python train.py --positions="rope" --attn_scale=0.177 --tie_word_embeddings=false --init_std_o=0.00592 --beta1=0.93 --max_steps=6742
MLP neurons of a small language model. Each row is named by its layer, matrix (down: output weights) and neuron, and shows model dimensions 128-255. Each number is 128 + 24 x the weight over its row's rms, rounded and kept within 0 to 255. A neuron's up and down rows have the sign that makes its largest values positive.
A block is one neuron, or neurons of one layer that tend to fire together. Before each block is what it responds to, as a language model described it from the Wikipedia text at the highest values.

Responds to: Fires on the token right after a proper name, mostly and or a comma linking names, also regnal numerals and name continuations, e.g. Mohnyin and, Wilhelm II, Louis XV.
L4.down6 [122  98 135 137 110  85 148 133 150 124 108 128 166 142 135  94 140 109 170  94 142 113 118 132  90 154 103  87 109  81 145  82 157 136 164 102  79 114 134 133  79 138 124 179  77 107 135 122 189 154 111 140  85 109 136 130 124 152 132 112 142 101 130 149 121 163  88 124 147 116 110 143 144  92 135 140 115 135 141 128 118 128 136 124 102 107 101 109 140  90 172 148 156 137 147 137 132 144 133 115 159 125 153 128 161 166 229 162 149 135 127 150  93 157 120 138  95 123 114 128 132 108 131 128  88 113 151 117]
L4.down97 [131  98 123 118  96 109 114 110 142 124 150  90 159 138 100 169 199 113 167 113 146  83 147 103 152 144 110 143 140 108 115 110 104 130 114  87 134 122 113 114 105 124 132 100 172 134 164 128  85 108 169 128 102 181 140 141 178 135 102 103 101 146 160 101 127  92 119 124 141 100 121  87 118 141 136 184 163 109 113 139 117 112 125 164 120 169 115 120 191 105 120 140 142 135 115 126 113  94 121 140 134 136 127 121 127 143 129 160 117  77 132 140 111  87 156 105 131  86 116  95  94 117 124 162 113 137 127 135]
L4.down155 [103 154  98 158  95 116 157 147 146 120 125 157 138 114 143 146 165 110 164 118 149 101  95 161 140  75 133 143 133 135 141 122 154 140  70 182 131 128 183 104 191  78 161 105 134 145 130 101  81 124 112 131 105 180 107 118 122 130 136 130 112 113 144 138 131 116 109 117 150 131 162 114  88 141 110 113 151 143 123 124 162 119 105 148 144 160 134  96 109 105 135 171 139 116 170 111  98 128 143 116 125 122 103 167 121 150 107 127 135  86  98 148 119 166 143 163 134 144 101 133 120 147 108 167 110 120 152 152]
L4.down293 [114 147 151 175  95 137 134 177 115 132 135  76 112 127 126  79 108 139 114 119 121 135 135 179  93 141 122 145 104 136 138 119 101 107 122 102 105 122 127 131 135 121 104 121 112 148 134 110 112 107 165 163 168 135 135 134 181 122 164  85 181 157 118 121 144 124 113 187 104  92 163 139  82 138 127 133 160 122 103  80  92 171 130 134 141 145 135 130 158 177 126 108  83 128 110 152 121  86 137 112 142 104 111  85 144 108 141 118 132 114 104 155 113 116 123  97 139 169  78 130 129 105  82 118 115  91 126 139]
L4.down355 [179 136 124 117 121 110 110 121 141 143  79 138 145 130 147 156 127 122 128 142 140 108 148 132 147 109 109  99 174 122 178 102 111  96  89 133 143  86 182 131 142 157 105  85 120 100 189 114 120 121 176 145 123  70 122 120 120 152 139 164 194  77 138 117 142 120 141 101 131 138 137 134 122 146 116 100 124 157 116 113 128 125 127 126 115 151 142 110 151  94 156 121 108 125 124 114 146 148 127 126 146 139 116 165 137 132 126 143 145 145  96 126 157 120 138 142 108 156 130 116 110 133 119 139 149 150  84 160]
L4.down431 [142 149 176 127 157 111 114 106 137 153  94  98 110  76 116 157 118 153 129 117 125 128 138 140 135 158 130 138 149 101 131 112 117 154 125 113 128 144 133 157  88 112  76 114 149 144 114 113 152 158 119 120 123 124 137 116 133 168 106 144 115 139 130 115  90 139 124  86 144 117 114 176  83 167 119 135 155 128 160 110 167  87 148  98 133 132 134 137 126 123 114 152 155 142 102 106 130 121 129 116  89 129 141 104 155 116 134 139  72 111 131 131 119 119 135 118 136 120 131 142 127 103 121 131  96  95 147 127]
L4.down514 [137 118 112 151 131 149 145 141 133 114 139 163 128 159 122 132 156 122 167 125 102 145 135 123 101 168 140 121 120 125 136 149 119 106 109 130  94 109 130 126 124 106 160 116 134 136 125 119 149 113 154 156 118  86 126 122 166 106  95 107 129 120 110 122 112  64  89 105 151 109 133 158 130 130 127 101 123  86 122  91 154 132 116 101 152  98 137 125 151 101 134 143 126 125  94  87 127 131  96 114 150 144 172 123 143 182 110  59 108 107 131 125 130 142 162  90 171 130  96 126 151 170 137 154 119 129 152 130]
L4.down577 [104 122 107 136 142  91 125  95 151 121 140 116 101  92 116 165 113 132 150 134 133 134 129 153  97 143 109 140 116 142 153 151 126 137 100 129 141 123 104 113 166 114 143 118 113 152  95 165 162 148 150 176 104  86  79 111 130 167 112 147 111  74  97 139 142 137 156 111 138 106  92 157 108 152 112  90  98  70  77 119 101 150  99 148 128 127 135  75 167  81 124 154 147 128 131  74 112 128 109 102 160 121 150 118 126 163 110 103 100 127 142 155 138 118 128 129 144 144 101 103 107 155 153 140 101 162 147 130]

Responds to: Year tokens, often inside parentheses in citations, filmographies and lifespans, e.g. (1997), (2014), 1994 collection; weakly, prefixes like co-.
L4.down189 [163 163 116 118 104 140  99 105 169  97 160 156  85 111 130 105 160 150 108 156  99 188 102 102 120 136 143 166  93 102 141 144 106 109 163 144 138 117 151 124 127  96 159  90 145  83 164 132 100 131 122 144 141 164 108 163  81 125 154 128 113 116  98 137 101 144 136 127 176 145 119 100 144 161 138 152  66 130 129 149  97 156 117 160 133 136  65 113 100 145  92 130 162 104 161 163  90 147 173 150 121 171  88 127 145 114 111 115 118 141 143 127 106 115 124 130 106 114 164 136 118 130 113 125  96 127 129 136]
L4.down251 [103 154 120 134 104  92 118 128 180 130 133 108 153 165 139 120  98 145  86 149 141 108 141 108 144 107 144 115 154 174 147 155 139 145 136 118 100 149 115 127  87 139 108 119 144 154 129 126 137 129 168 117 156 130 130 125  91  93 111 116 131 122  98  83 120 109 101 104 166 185 102 168 138 125 157 151 103  76 170 143 137 124 134 115 147 118 133 126 145 118 124  97 125  93 119 128 167  84  96 112 118 112 100 144 131 137  93 164 133 158 108 145  85 108 136 132 124  99 123 132 120 101 101 123 106 103  80 157]
L4.down254 [130 119 109 117 152 157 106 118 124 188 131 140 133 125  97  88 156 157 140 157 172 101 146 151 125 119 117 119  93 109 158 119 121  85 119 165 148 138 112 111 133 126 128 123 107 102 129 153 119 151 172  94 117 167 141  75 149 107 100 118 126 103 112 141 131 110 119 167 124 100  98 169 113 127 126 107 129  89 126  84 173 186 155 132 149 162 129 105 167 143  93 150  87 121 144 106  97 121 102 134  98 154 152 109 126 114 127 155 107 118 141 112 141 179 113 137 130 110 128 132 102 144  84 155 131 138 140 101]
L4.down495 [127 148 123 159 111  83 159 151 115 104 141  88 127 140 122 107 133 127  94 149 129 127 129 110 122 124 131 114 107 110 131 119 184 138 129 164 118 124 111 169  90 131 103  78 127 124 102 128 143 140 131 111  56 151 142 110 124 100 111 151  95 126 121 130 124  94 155 119  70  87 102  99 131 115 150 151 137  87 107 147 142 105  92 114 125 122  81 123 143 163 119 163 111  98 128 115 159 148 166 114 149 129 102 144 142 111 117 113  78 167 152 143 150 154 172 129  97 123 143 124  88 160 128 172 136 147 133 155]
L4.down607 [104 120  66 106 117 156  80 176 149 102 156 191 106 129 129 125 126 106 105 113 168  99 140 121 112 132  92 131 154 149  75 151 119 129 149 138 102 155 128 152 115  95 127 117  98 110 129 171  91  76 167 148 128 126 126 128 103 105 147 129 102 127 133 145 112 133 112 134 134 147 117 124 152 118 124 101 116 145 146 138 133 140  74 157  95  86 131 108 168 153 146  95 118 110 119 133 126 154 153 113 108 112 121  99 129  86 127 104 113 181 112 119 119 122 164 134 115 141 146 168 121 135 120 139  87 144 114 109]
L4.down620 [118 138 107 156 165 144  96 159 186  92 111 173 131 153 122 125 118 100 124 140 108 163 115 124 102 135 146 145 151 115 120 150 128 136 153 123 129 116 129 158 136 133 155 120 158 179 123 194 134 105  89 120  91 108 139 117 170  96 104 156 106 121 136 168 144  89 117 120 176 160 163 149 120 112  80 117 104 117 102 118 118 109 137 135 167 158 132 121 116 131 149  89 101 148 121  99 123  85 132 136 146 109 102 104 104  66 156  95 112  79 148 124 107 118 157 112 142 109 146  92 113 107 144  92 148 151 193 118]
L4.down636 [108 119 138 123 123 112 158 111 149 132 108 155 111 178 117 111  69 152 111 127 128 143 141 124 111 109 138 106 152 165 122  95  72 145  96 134 144 117 162  93 156 107 137 129 117 123  79 149  95 103 102  95 159 118 129 117  97 159 106 138 180 152 140 139 129 166 126 122 151 115 127 162 155 159 134 108 104 158 111  89 132  96 135 148 125 134 137 120 119  93 155 120 137 161 103 143 105 132  99 164 121 143 119 106 127  84 126 132 112 140  95 168 144 160 114 110 128  93 100 131 121  98 103 109 159 153 131 113]
L4.down679 [113 143  99 135 112 126 124 141 115 113 178  90 113 149  77  98 142 101 191 133 157  66 108 172 162  93 130  95 161 117 131 178 141  77 105 122 133 122 142 111 152 114 161 177 143 163 126 136  97 116 121 103 168 159 164 130  98 143 131 140 116 135 132 119 121 126 128 119 117 148 135 149 117 147 161 133 128 103 140 116 121 110 129 102  85 125 105 113 131 151 128 107 114 149 139 154 120 152 122  91  88 110 152 146 178 138  92 143 122 170 110 102 127 134 136 146 118 110  75 147 111 127 112 159 147 111 117 171]

Responds to: Coordinators and, or, commas and occasionally to placed between two parallel nouns or names, as in Hurricanes and Spitfires, US and Canada, 1994 to 2016.
L6.down137 [177 100 120 140 143 125  92 137 157  68 115 121 140 124 137 158 176 127 142 125 157 149 153 187 140 121 110 104 145 149 111 108 133 110 124 124  91 123 120 124 132 110 180 140 142 126 121 168 142 141 103 152 136  96 109 118 135 111 114 100 167 137 108 148 142 100 116 107  46 147 153 113 124 143 115 122 117 119 101 128 116 132 124 183 107 178 113 130  92  93  93 120 150 126 134  87 148 146 167 154 161 157  96 109 132 182 111  97 103 125 122 146 116 132 148 123  97 121 155 122 100 105 116 135  97 107 134 140]
L6.down392 [107 135 140 126 121 121 121 133  98 151 128 157 135 197  90 124 148 126 120  78 128  97 126 157 135 114 127  86 162 124 139 136 134 143 108 117 150 136  96 119 137 112 142 156 122 182 137 128 107 175 119 133 146 135 112 148 118 137 134 113 113 140 147 125 171 117  82 118 129 143 120 147 127 182  78  90 151 156 118 115  96 129 134 156 155 156 114 192 100 168 141 164  97 170 165 105 149 142 100 129 144 116 142 114  72 152 111 131 160 143 108 103 116 111 134 135 112 133 134 151 107 148 134 136 144 146  72 128]

Responds to: Column delimiters, mostly " |" and sometimes semicolons, after a cell in flattened tables and lists, e.g. filmographies, results, election tables.
L6.down664 [123 132 148  87 201 167 157 145 102 139 109 145 144 111 138 127 169 112 105 127 109 126 128 154 103 119 102 153 134 135  99 126 120 156 148 168 131 126 100 140 145 180  69 153 126 112  94 103 134 141 108  94 116 112 161 158 117 152 106 122 114 131 128 144 130 112 161 151 148 157 143 107 127 153 124 172 126 123 138 137 109 144 128 117 123 132 147 146 138 112 121 123 125 143 157 159  87 139 185 150 134  83 125 122 130 171  96 146 151 132 149 114 152 158 119 136 148 125 100 101 118 105 135 119 127  86 156 156]
L6.down690 [110 112 165 131 143  75 154 111 112 132 102 116 169 146 144 149 160 128 119 127  87 130 120 134 145 101 106 112 111 108 119 105 128 101 123 153 177 120 111 166 112 117 120 124 101 126 128 158 131 115 133 141 112 143 159 161 126 132  98 165 121 112 120  96 104 135 185 117 163 126  81 154 142 170 117 135  94 162 137 161 113 131 113  85 115 162 153 119  98 100 108  91 124 167 164 111 124 151 126 145 159 147 132 155 115 232 144 138 157 127 144 117 146 176 148 130 105 145  81 156 105 133 126  96 142 110 155 199]

Responds to: Pipe characters dividing cells in wiki-style tables, often right after a number, date or header word (1 |, Winner |), sometimes == heading marks.
L3.down202 [118 158 111 131 118 104 137 132  84  86 108 120 134 170  61  86 119 128 173 148 147 126 167 165 128 114 109 120 128 160  99 140 162 131 133 129 167 166 131 133 125 111 118 138 108 130 139 111 137 128 126 129 124  95 109 111 156 143  96  99 101 163  86 152 126 101 166 134 127 170 179  88 105 117 109 181 104 152  88 149 114  96 140 111 140 100 106 137 142 133 133 166 159 121 146 110 124 148 110 157  84 104 119 143 126 156 105 136 145 123 133 130 142 143 146 145 132 115 156 131 109 144 115 122 157 113 156 173]
L3.down268 [ 77 130 167 135 154 116 114 146 100 102  90  98 120 139 117 103 141 138 109 175 164  96 136 160 129 133 110 116 125 108 155 134 117 159 138 132 121 147 101 190 126 116 150  67 101 171 100 146 140 114  90 149 129 138 153 159 138 137 133 119  76 117 122 179 126 106 137 115 143 169 155 150 146 103  97 150 168 107  73 134 133 115 152 115 134 115  85 140 157 141 107 154 126 102 124  88 136  91 128 116 141  74 171 119 134 132 103 139 151 144 139  81 127 129 106 151 148 139 158 133 148 104 120 149 163  91  82 118]
L3.down349 [106 119 122 153 173 114 125 117 124  91 128  77 128 118 116 114 161 144 130 121 102  94 125 100 134 100 146 159 144  96 120 100  71 182  82 123 103 101 164 107 135 122 171 163  82 140 158 155 125  81 178 111 149 124 100 127 159 153 138 132 109 155 164 121 113  53 151  96 158 184  92 125 137 111 128 144 102 115 117 132 111  92 129 164 134 126 142 135 123 163 130 125 176 111 149 138 125 132 148 155 117 142 125 134 155 109 121 171 117 113 141  94 145 159 109 170 142 119 104 114 137 107  81 100 112 117 132 131]
L3.down644 [136 153 165 137 109  88  96 138 134 122  95 124 176  88 100 147 135 164  98 115 122 149 126 137 113 119 117 111 102 152  84 115 150  95 135 100 126 160 156 113 110 119  89 189 150 166 112 128 109 137 111 151 145 127 170 157 137 116 133 126  90 120 133  86 133 136 146 182 163 211 137 101 122  77 138 147  92 101 159 113 128 108 146  89 148 126 112  95 115 126 138 144 119 140 175 118 100 104 111 128 149 112 101 163 112 118 138 121 131 155 131 151 131 160 117 111 145 110 121 126 116 100 181 108 154 181 136 137]

Responds to: Mostly "and", sometimes "&" or "or", joining proper nouns in lists of names, organizations, places or titles, e.g. Army and Navy, Brooks & Dunn.
L3.down32 [113 130 169 103 121 143 134 119 103 149 106 150 142 136 124 124 137 178 122 105 111 151 136 121 144 152  96 171 105 105 148 146 146 115 148 146 119 158 188 114 143 117 101 131 125  89 147 161 131 114 138 129 146 144 143 167 152 115 116 144 174  89  73 118 121 110 105 166 134 132 163  81 126 116 140 157 175 113 158 132 127 116  90 121 105 121 156 156 161 147 101 139  92 104  64 159 115  82 191 133 130 106 144 119 138 148 112 137 143 128 143 153 115 124 146 118 124 158 104 154 140 147 177 129 103 122 141  96]
L3.down190 [121  86 114 119 165 149 156 187 134 113 154  89 142 123 155 179 130 147 135  95  91 106 119 135 111 136 110 133 112 132 110 142 131 158 153 140 146 123 124  98 148  88 122 153 123 116 133 105 182 115 135  84 129 107  91 124 118 123 127 126 162  89 126 115  90 167 155 106 158 104 116 128 168 126 120 140 160 113 151 124 129 133 115 126 114 136 165 129 141  96  90 173 139 128 105 132 103  94  81 151 132 175 112 172  98 166 123 131 129  90 152 115 156 126  84 143 128  83 139  73 139 167  86 120 105 107 122 124]
L3.down532 [144 127 146 110 157 123 113 128 123 151 135 124 125 103 149 113 122 108 136 113 136 146 108 170 174 134 130 140 136 139 124 103 117  76  97 143 169 103 144 139 124 123 119 122 143 113 126 163 146 111  71 144 163 135 125 173 124  99 100 125 136 129 119 136 148 174 168 137 112 143 154  79 109 169 129 167 149 122 139  88 169  97  89 162 121 101 120 111 106 141 148 124 147 122 123 134 115 100 102 127  98 142 106 158 121  99 105 130 121 142 112 134 112 165 145 120 116 120 125 143 127 144 106 138  80 153 121 168]
L3.down546 [125 111 137 121 123 141 145 170 101 138 150 115 111 110  96 168 105 126 115 101 121 147  88 157 158 128 141  79 105 108 118 103 133 111 171 130 159 133 150 113 124  89 207 114 109 123 103 127 121 104 155 112 144  84 104 170 114 118 117 184 160  85 166 114 131 154 123 151  82  99 156 110 119 150 123 171 131 132 134  99 181 116 141 159 140 146 119 125 109  94 116 140 146 112 117 105  94 106 108 184  94 118 126 176 136 113 141 123 167 147 137 130  96 151 118 142 113 117 139 180 128 140 133 122 134 159 110  84]

Responds to: Year numbers (or the last two digits after 19/18), especially at the start of list items, table cells or parentheses, such as "- 1990:", "| 2000 |", "(1992)".
L6.down119 [101  93 126 125 147 149 173 131 121 121 133 151  89 135  67 104 105 163 116 138 120 134 170 155 109 136  89  87 125 119 110  95 112 139 121 139 157 127  86  95 133  90 173 160  88 126 108 146 126 115 132 119 160 164 164 137 119 112 134 137 162 133 144 132 139 164  66  91 147 136 164 111 118 104 110  73 130 141  96 167 153 114 119 152 146 129 123 144 102 132 131 117 133 134 121 154 152 148 137 107 122 107 142 135 176 144 127 119 106 137 132 149 115 129 137 107 164 165  88 133 144 150 121  92 170 111  99 171]
L6.down519 [121 133 133  84 114 155 183 137 110 116 103 132 130 138 166 164  97 155 130 142 150 104 137 101 147 140 148 120 211  95 111 132 131 130 117 142 128 129 136 122 138 138 145 128 153 116 121  62 122 100 126 125 126 101 136 147 108 137 149  95 143 161 147 160 123 138 121 111 157 117 121 179 111 134 141 150 100 138 162 123 113 138 144 182 116 131 147 108 119 181  94 133 157 109 120 152 173 114 137 179 110 158 137 130 114 151 138 136 158  89 118 152 123 144 114 133 134 103  96 111 146 113  86 132 156 130 115 118]

Responds to: Four-digit year tokens, or their last two digits after a split 18/19, in dates, lifespans, tables and ranges, e.g. July 2015, (1894–1973), in 1983.
L3.down138 [133 121  83 121 122  94 117 156 121 131 131 157 139 167 134 138 120 140 143  85 108 150 149 131 108 140 149  99 108 147 167 134 150 137  97 130 120 144 122 122 130 129 153 104  93 147 132  68 119 149 117 119 123 136 175 104 175 137 169 157 151 130 137 117 151 114 122 174 134 112 140 123 125 153  76 136  89  88 107 140  84 147 119 153 117 111  80 128 111 139 154 123 105  92 139 117 116 114  97 123 108 131 106 150 104 124 155 125 110 108 170  66 159 131 125 155 142 140 137 110 116 116 121 143 145 101 146 109]
L3.down359 [146 113 171  82 132 142 170 114 161 143 154 123 111 120 133 122 136 159  85 116 150 128 120 131 148 112 148 127 164 127 127 115 137 141 121 130 127 155 118  55 150  88  92 125  84 126 115 141 154 109 132 168 164 177 160 122 111 131 160 111  84 121 126 153  85 116  89 150  68 144 133 168 139 128  84 139 145 128 115  95 112 149 101 125 139 146 105 108 117 156 144 162 117 139 100 141 124 171 137 154  74 155 131 109 148 147 119 133 155 195 117 146 148 123 166 156 107 102 146 154 117  95 134 112 148 160  97 147]
L3.down431 [180 143 158 114 159 110 145 146 148  89 106 171 135 123 123 145 112 132 118 117 165 161 169 125 110 107 115 118 178 114 101 106 127 123 133 120 145 119 170 100  98  71  82 135 143 148 116 129 142 117 138 100 158 121 126  96 161 157 134 172  97 117 137 111 126 114 171 159 103 130 121  96 125 119 111 109 111 138 108 155 138 148  88 183 116 136  95  91  96 145  76 116 104 126 167 152 145 136 144 126 112 131 120 160 127 106 123 146 113 166 129 130 138 107 118 106 112 118  95 129 136 102 120 112 124 105 112 161]
L3.down697 [125 119 127 109 177 166 113 102 138 139 168 144 163 142 149 121 100 137 125 152 134 108 185 150 141 121 146 155 115 127 149  80  98 114 135  88 115 128 119  93 132 157 103  82 139 138 148 107 131 123 153 175 161 112 126 121 154 127 133 160 115 106 135  76  95  84 125  93 155 117 119 107 178 149  92  92 145 104  65 119 177 140 116 136 109 145 151  95  78 107 143 107 113 150 139 122 122 100 101  88  95 105 134 138 134 125 128 155 147 132 143 130 128 149  79 156 112 161 147 139 128 121  98 147 132  91 149 165]

Responds to: Delimiters right after a person's name or quoted title ends in lists and tables, such as the pipe after a cell name, closing quote or paren, line break.
L4.down126 [152 118 125 114 141 115 129 110 100 123  81 123  99 136 161 117  50 139 117  98 144 121 145 121 130  99 150 122 169 147  89 156 158  87 125 138 137 101 113 146 126 111  85 107 165 114 156 160 117 123 144 128 135 202 143 133 125 143 147 127 117 112 120  91 134 148 168 124 115 114 132 110 129 101 134 143 157 114 146 127 149  83 127 140 159 124 137 138 137 100  88 128  85 114 153 132 132 114 135 131 148 136 124 152  90 147 151 111 166 130 134 128 177 148 128 157 177  73 120 162 183 137 145 144  97 140 136 131]
L4.down146 [133 159 136  97 103 149 154 116 132  82  96 141 114 164 125 127 175 142 130 113 156 139 172 137 164 125 118 139 129 128 101 131 143 136 134 176 142 135 133 131 153 122 119 115 173  83 141  92 122  90 119 112 110 144 134 120 162 145 105 150  76 125 153  98 145 112 156 130 128 123 132  65 107 108 111 208 145 130  97 130 136 111 115 100 150 114 139 141 113 141 139 145 114 115 128 114  94 139 113 145 156 126 130 148 121 146 148 107 131 130 137  83 143 134 133 134 138 129  92 141  92 110 128 168 135  93 144 137]
L4.down239 [147 167 121 124 121 163 150  96 122 139 119 134  93 126 123 129 128 131  84 130 146  93 131 137 112 162 112 151 139 121 122 137 158 184 120 143 108 136 130  93  88 117  76 119 175 103 160 126 112 129 127 138 141 103 127 136 156 167 130 160  85 137 149  79 134 119 118 169  98 117 126  97  90  82 169 130 112 160 125 163 116  89 159 140 136 144 128 143 124 157 122 155 161 100 131 140  78 129 112 124 164 140 119 115 130 128 110 141  99 132 138 128 122 125 157 129 138 147 109 137  97 114 143 156 171  94 121 161]
L4.down297 [116 139 130 122 161 147  84 126  89  93 115 159 113  73 139 101 116 142 162 114 112 155 117 127 194 156 116 133 133 119  95 114 141 126  69 117 155 136  99 100 126 131  87 121 152 168 112  93 124 134 100 106 119 168 157 134 138 152 129 111 131 133 149 133 141 129 109 128 157 119 146  98  99 116  90 124 166 113  99 146 125 138 150 141 149 120 119 188 144 121 125 145 149 159 131 131 146 130 117 154 136 111 131  88 145 141  93  99 139 103 149 175 107 127  93 153  97 114  91 177 120 125 113 111 134 130 152 103]
L4.down418 [ 98 134 110 137 110 144 190 124 124 120 120 165 166 124 142  80  84 124  95 134 115 136 102 131 128 143  88 175 136 105 104 111 130 120 118 186 115  76 143 122 132 111 154 110 140 119 142 146 121 149 124 185 146  91 121 133 151 144 116 135 144 146 145 112 143 151 199 156 126 113 156 153 121 122 123 140 135  95 151 163 107 113 138 154 164 118 133 127 111 114 154 163 114 123 155 164  94 115 117 134 142 150 171 116 131 136 119 141 141 116 141 111 133 170 127 100 124 105 139 162 165 163 126 142 126 132 146 158]
L4.down500 [123 108 144 111 137  74 121 135 150 125 164 117  90 158 115 119 141  95 116 123 148 126 113 140 137 120 158 164 147 123 111 137  83  70  86 123 163 125 144 142 134  95 133 117 140 157 119 144 115 142 165 102 112 164 110 140 111 161 151 160 121 121 111 153 204 124 116 180 103 138  88 128 124 157 118 113  61  92 131 109 126 144 115 150  98 132 127 115 150 148 129 109  92  82 116 140 161 138 115 140 122 156 160  90 117  87 121 105 161 143 159 120 114 137 170 116 137 141 141 124 156 130 108 144  83 162 151 152]
L4.down599 [136 117 133 127  95 174 176  74 126 102 124 125 129 174 135 139 124 119 120 118 103 136 118 130 125 114 133 157 115 147 112 147 107 131 110 161 168 102 128 161 156 128 126 112 170 161 111 133 185 147 113 112 149 112 137 174 138 150 100 152  99 123 119 122 118 168 121 150 106 127 107 184 144 137 143 131 120 163 159 146 116 121 127 142 116 158 140 114 120  78 126 101 113 100 122 119 132 126  94 125 163 118 155 145  97 134  95 124 131 119 197 121 116 161 145 121 105 107 152 137 149 128 157 180 122 108 103 138]
L4.down632 [120 141 147 129 115 137 153 157 109 131 145 131 164 137 112 114 145 157 140 122  55 137 178 139 134 131 111  91 156 153 155 120 157  82 122  85 162 140 150  86 101 164 100 118 169 144 160 141 146 140 107 123  92 152 161 143 148 120 113 121 163 145 158 139 168 128 123 158 164 133 129 116 150 116  90 162 159 133  82 116 107 102 127 124 126 117 109 102 119 151 144 160 145 134  95 135  81 126 141 121 165 149 142 125 119 181 142 116  73 143 128 122 143 127 117 135 166 109 111 139 135 124 106 131  81 153 114 118]